Weights of a small GPT-style language model, trained from scratch on English Wikipedia.
Size: width 160, 2 heads of 64, MLP 448 SwiGLU, 4.32M parameters.
Architecture: RMSNorm before each block, rotary positions, no biases in attention or MLP, untied embeddings.
MLP neurons of a small language model. Each row is named by its layer, matrix (gate and up: input weights; down: output weights) and neuron, and shows model dimensions 0-159. Each number is 500 + 40 x the weight over its row's rms, rounded and kept within 0 to 999. Numbers have three digits each. A neuron's up and down rows have the sign that makes its largest values positive.
After each neuron's rows, "fires on" lists the tokens most often at its 100 highest values on Wikipedia text that the model never trained on; "fires before" lists the tokens most often just after its 100 highest values on Wikipedia text that the model never trained on.

L6.gate224:497561535508495464473465532520623500512478491479558486496460469471494492486537417484501423428455528454486551457522550514553509561446551518480488452533520525550477471481453401472488503597406457492464521562500513476515567494537529580423515499572533468544508523489478492546512461545592532487555475499596525536535494452549544561462511482454541557527482517537532541471473493513524461495479538498502540474459545476505526526420546514560536494492532476525446529537537520510535531504438499
L6.up224:485554436519463434507484500528495505459538529504519509517501439515429519489511471513519474501444508470468518559390528513552496480448551467415484531545512493519470447498445475495447453533527470469488490510485507512437563501478555506514538550493566471567496516469558554528507442498499523428536499485547566541468505556433414530515582528480499529556495551436542470502495480539575476489454483502551492570606497457441527500557468506603509542456497467477468447442559510472506493535496579
L6.down224:501551545455451440466446476514511417495462502487514529557492435496527490511594493449491498446435476543529458498454473518478494556486514477522512481490478553487480435431485456540515566493532443491435461523563498525489510550521520543498484509445479506583560514480474507521515552472577553489580506503563425522529458466487464457499547559505514512522427520530538535495422558469549495543449493488518562539529499535497572502480441533515426452454448479571551438443479454426489462478442527
fires on: ".\n\n", "ourn"
fires before: "==", "am", "In", "The", "H"

L6.gate157:499522442434550431503466495371532489487573517505525482453420487486531513501530480595481493488453498521448491444455479491487454492495503585480572526478485430539463443546435511493597486527523553458467501521481506473537531498556562423516527484436464510474520591459565535445503581517487473456519484519495482591528509510577517451510506433439528504505489506510519525523474464556502501467503502510482555527467469514443435456497567451529503508520450522557496556477529540537552534521476519
L6.up157:473522472461557455490524467419468545517564546490472559431429464484566505529513534535467507496494459483453492459508538477471470478418529625504548531488535455527446434511468483469571468506480542486499550512512481473505542547513615446501511525450426497488510599449524508531466582527501487495514463493414481573510527481508480496409492450478501453448524496566486510508502423540530479488501522536439525534482478565494474548497517457515470500492448489579482600501479509487539502539488540
L6.down157:571477484561494409501513502410499468463509504506519470501476523576491428500589419535473486520423465553478491503533476486481466408546512549473488540441486427523506427559580553482526489512472571508462548534552501516545517474549559419577441487464518537479523471523445477538523528548488442509525454531508488519503519499522559478559488511496521519514490529464464467535459515491513454469555466563515479575458482551523539524526530527536477457469426524484494555505526584493492556577456489
fires on: " Y", " y", "Y"
fires before: "ou", "outh", "u", "our", "un", "og"

L5.gate366:510518418479511508467460523515524469519481547512484482476453451548475465462485477461445507478489482459516452443585535512460583551443528490475498494516485481424497518522475538494525433461515530550498526566471488545456548400482473540564406558462462509502542455482536478488536533494613537496501523491536479449447464598551498513480484522473512479511498522530460477559498462479476541496571501596538517485438461474477450549479506497499572505515573514511474545516463518414566511387485492
L5.up366:559529470456501513490456557569499434534498516580455496483538507518518514466537474470464569448495461472431487504555495510459540541479559502454465504429490495405525478487530493470545493493514563584474488527471490538451569376509460529563506529450537554487543458491538507535514541495579538494454562531525510474471440509521468452457480561489543476539501536482484453510483486511528441435584519587518478551474470503522391511508554469481535466502571487555453483495490493476545502455450460
L5.down366:527552496501467571497468492497481568481460486538477460425538452540467459452461501521525490479465456448428483569477471508498549552441547461515534467424557510438535547516524580555551541524458486520482448523438516598502568523502497507527458547486491516595518536506463485589527496537504471507463512482491467525507453519543479551441471538462454515504485506461479547550482520514534449469535464491474479500466481448518461502523432520554576525454482602499407542480452528490437423444493519
fires on: " offic", " serv", " ent", "emb", " ag"
fires before: "ers", "ial", "ed", "er", "es", "ice"

L5.gate345:493484470461483563539516561463447529475447484478475427464525501507525541473534555474437432514524407556502462439498489479522453484529484544519515510458480410567529498535507497505548534554579455439404474473487487468568507447504558511527516485489538561579454485533404543525469511513503495441470523519551456506570469536541536545542441497492535505523475446517540523477432589506543506535523500526484458548542480521532483482550452379510545500510534482519540514476484477540504510564438507
L5.up345:496488478428505504501499543446494518471455494513433426477522533496509571493498609474461450526520426541506448453479448509501442469521518501515540513475509423549503497578517529535562530534597460494400439509468524433573498471541508519538527512476523546563413464518417534537472537513493498451459509497505432503551487502566496548496468515531541502534487484519550495475451564502539486528554517513505446523551477471514455541528439371504526500534531446495550513466506473562538494558478506
L5.down345:498536490480494486548475498542513531509533562516463389504529506504540519421523503437475435501517441492526478454490496430540516487483531412512558512519480462444530507535515475564435489538503509530530440516452550476523487481485531529569486473450451536570500423497372519523507507516518522519419510480486486485500406575542485547529537549514524490514488479463525501508412514497542475477531528482495576529485514545505463538522403409543565525514545481527498469517484473536443474588435548
fires on: " ex", " Ex"
fires before: "t", "pl", "per", "amp", "ist", "ec"

L6.gate103:530551460416491514477463538526471494541571505423433515554474519528459424473569527451532469492532554523464489500505540504544500435476556496514441472525536573556477471498470511488454481551545441489570501494517486482445511499558544501447581531453498421521572545458491515497586481488509475475474517486545517471514466548576521465504521528486518473412463459429488495473518478470474481520444531505536556452510503502459521566501507498488613479526575422511475528434501552493468555499518582
L6.up103:500498463403459484468464478496518503509618540500489495518511546460481453473524542431486453482437498488486535551505520499497563474491551484573510477559532596570491431455535489464469455575481486519490511465512517495436500423480489536422514452499517464459562568556446523486517463494469448450473463489524575482524473492534414439478408464509532469419465494468455517474509480468484512522456490503481552488535523506471499554486489459438577474508573483476542473428509466527528507550540572
L6.down103:505568491406532541509431465534606547502502500482511497520517556474490461479568553463474478460456500549499501535502509409489570462485527478487490436508472532511446478492553444514512496478458521431566468425476514568433477480545520509443468489491516492467514564532500462472594510454502450399522460471538471456527544525506505517442506462475516507421519515493478529481468517452431529577482518520532525473500477524453417521465481546515545448508493441475458489400471499564509436484457552
fires on: ".\n\n", "==\n"
fires before: "==", "H", "In", "The", "===", "A"

L6.gate166:514467571431464565465480450518602486520479532471464499463505504486442430529472498560428467522547435556467526533506492486453532514513552531481454496490544455543527541501493501522490433519609422493538503476512509465450432508555531485550541545490497549620479465581469515517468541519508491516514535526507491460462491423490521489554591415547503486549380452480441512519492517506503466472529459461522445515513460472443514479578513528479507489524473503466473475545522485533515496550498545
L6.up166:438506488494466511511515476500481547496459467470493471463470542548533499481562529489517422556488511465521493490504570453478510529467531577465482496434470455589483549477512524506552442485526543503506524477479541487575503478470437493468437537544536516456505471533464518554525488509492508557513548480520472534561503531482534560521439546444476458527481448487503501492467533502478528561520489478561452498443480565501497484419602481478432494559505475576562581504334501521496474542530590
L6.down166:410493500442508580457463499451528559467460479401511436537507570626507425435539533491525486486539475489507494476470542494470520548513583516483474468454560436473501415503588532553502538528475534490472508503521536468526496491497573442501543511444473510578467440488534467529482470476542533499510550484429503475451465535492476569468564513547571527516501479496543517477546549507479518521495496515485484487534520514474512472514511470559478498560577437555496456515537547498490556578549480
fires on: " Pre", "″", "\n\n", "′", "°"
fires before: "N", "W", "=", "ced", "f", "m"

L4.gate271:412537456485533484457515498457489511471504507484545441590530512568531513528543500482475476505582475546527480494418440436440539464547496460418520551367460475490536561466512504458568523516546480544527555494524539446480524476478519484497451536517537504556482490499513469525522552509499475540515465506525563509568544448506503448506477451441512488486491519496438491481425610552495515489524539460477506453531491499480515534487567571493541526513454511558532405463477527438490537585501509
L4.up271:491498555545547532508447514432498487505508563478522475506443491536530497446513459524528479599483525480471549573521592471539545440469566519508483520513561516527522472522532504522559439447435484464398473497441476496495508452483518515537442527523420474525510551449519508574548461499423485551449541520498502468484521473493493512510493441506571451447495466482512515486467421513476510537567563534390463591524531497448531566548471500470569421457499511506487497542551498462477519504511529
L4.down271:593523527457487475454546481440514531507547579487505554488451491548512514480479460439507521532529497501469587556503481528469448479478583535485458574496456498502532529532519541476487445459515523482457449497476517512538586461536574563540516528499497485521500506472451446520488394515426455539494493487540494490485492480464508499414536494553529518472478464466519421511464458506493517540504543557468503539578501592472549498562504510458546416505459442496472479565547516531399496592518501
fires on: " sy", "199", "Y", " y", " Y"
fires before: "stem", "ou", "m", "7", "n", "outh"

L4.gate185:488507451486491520508518508466443522470501496506533512436516521538484544455578521458444446465540428486450510445504514499498508534533492476514565533534537488525546493525476470587534541520514499477427423514511568518479493510532521461476470516542494483562471455449456471530458603417511459542464467527507436482481485473508490612542528436534536509548482566477540589427386515452490506495546513562552498510532521459529473503466465458554568461540492532508489523451478496548541542573467570
L4.up185:478584480487473490521533498483458530481527494563463502456499492553545500477543495434460469498506495551532471459509474532505469451506515493564617477514521484482545484508505539495498474511553423519415507501481486475574586510532461422483455535526524453559471497475476503542415555476471430506520468493510458506495505484538416519488550464460499465497551508493583511461436462478443471485540429573450433501459509454443427463516535457504552500546503433547415538436462537563497523514452549
L4.down185:524535506487572499526503550482518557513512505520529436468439527564498554446509551443418381453492499498502478460543545476501439499448519442539563516488487471496528525526533458546447477532543451509440450508463539490484491529523555477523519524443450518583499461523453469453465543517479488521441518440506438522490462536553511529540500496561523525495524517455512514533404469481511454513472562520585565531509555543501474529505438436455547461568523476490512474528466449561523581596478511
fires on: " ex", " cons"
fires before: "t", "pl", "per", "amp", "ist"

L6.gate147:532513476542486501513473452483515481427467532550442448533543481517501493522567489468462434489507450487488469466518541516526544468481528520535504490484523379480576482466489502472476494416483453521502485536462484511541563542481527471455531480543511531561504422514457595552540545515462426473512500428592460498536449471446524518512544486568513486551549506487552527535524570520468370520486521521484566533521477512499554553485523504549501510545585472517508495516501528540419443540547571
L6.up147:517570493501442461509479481464514451453516516517441409522492472493497536496565530485450488511503449486529469527470557558527550465441574493474500500476492417441516536462474553474490497387530425523460460519408562551509506466481509475486490476531500497549518451514516558535539560478432434444539498483535420453499505439448478566570537499533563517551539530453492523514495547509491395522475540492533526551492480474449510547459439458521512528543550472504552460541544457520473461547537526
L6.down147:481585541515436479482429479538496517463515586497474432496494519467488471431478485522443397510436462491554487525468472394511504476404543503475522535503430476449530489499520488481500452401418418539511546541494545503471495513470564469498445545487480444512537472526463522509554532527512408549488540503549394551516463466469476483507486512542512539563501493477481444510433537506543487487532472488487514520463451507497571497477473495460493446498494518542535485468498470491422482563429519
fires on: " ex", " mon", " Mon", " dep"
fires before: "t", "th", "ey", "art", "pl"

L6.gate123:533489478483551411470479465577471495498496464538515398553598423478528442461531483451469541496458528502466545463575480529477542491586407487504507576491489499560509527516493461466507508536549544500519569535552542496462514459574485524510486457471527433480520447530480481525433526514470453528461474501516467526462546514520549489418495512517494500473449591477450473482486467550526481464537536538565495453512559508574454512447472500526557430472527483479498462505579468499565521503431490
L6.up123:591483550546494532498526572576486461504460481477520489534465515471547485493506437527515423492530494522480449470542433544511511538499458506496573513519485444458494530497568580450524488519434527466513494548379465532500504417457467523539512467560501504521545534491525538488562539512558481527523524521510416527499456533458448469431441464429431461558439566526475551449537498544438529429557542512487445542545469469516481486513535468525471474472482494458482494460507583499473542485489446
L6.down123:542474474548476429463546418491490459480506517538486444512466464513522507431520458490492486561459495513527517473527536547382535528537473476535504499499518434459532503514603468472435490526526462546461534546533483467496461465494550552583420512444488579536446513496504526535535465521430418473566548429494482530461457431527499464496506521492489506438440483477482435486507484523519496417506526556519484459440538580582516465487486506494564437529588479476503498512481441503507467531508538
fires on: " play", " serv", " work", " go", " such"
fires before: "ed", "als", "ing", "ice", "al", "er"

L7.gate294:604517474509453475519449501534553476424419513481583496475523532452499502498510483481486435410491525548502529500482499466538442474548491524466504463435419533491494490460430498539460494577494459458456485498550544453533563456583506534480510478434490528525463494501556539524471520448521560484467469448567487524527499508577544496482524532494520518493498531431449543525544514468499502491488503553575460447485533480531417456423481530540538542520512400430502491458453458548434535512539522
L7.up294:526536482543492530456452448532590497404503515429517577580488510493508466439494514513497521449468501446513528501493522462512509495535540515464509538506475499522517447453410512511586533555513486476440447537537484483569459460458566446487530474468479495629543490549505473536553460417505518477555489423591507503430554501468507526504460517509497452530468482509527585483531523501505481569527583554509445478488564495468469449536495487515563502468448469530530501546506520490444517471458461
L7.down294:483478461511569512519486488499572489449480457479464508543430580487476495510501561493463454458493521438458546455524516425528564550578500528410449502466470566535538525469527481522534514504478462490507489417526501566519475452470586532514551532396523524485463498610458456547501507525542494421458490510507530493479529530451500536504465520480526503429464491532537408526452513515552453508484511550495542501487492572461491510535468518484524412516508515448517494457592411544512531467500529
fires on: ".\n\n", "==\n", "l", "t"
fires before: "==", "H", "In", "O", "A", "The"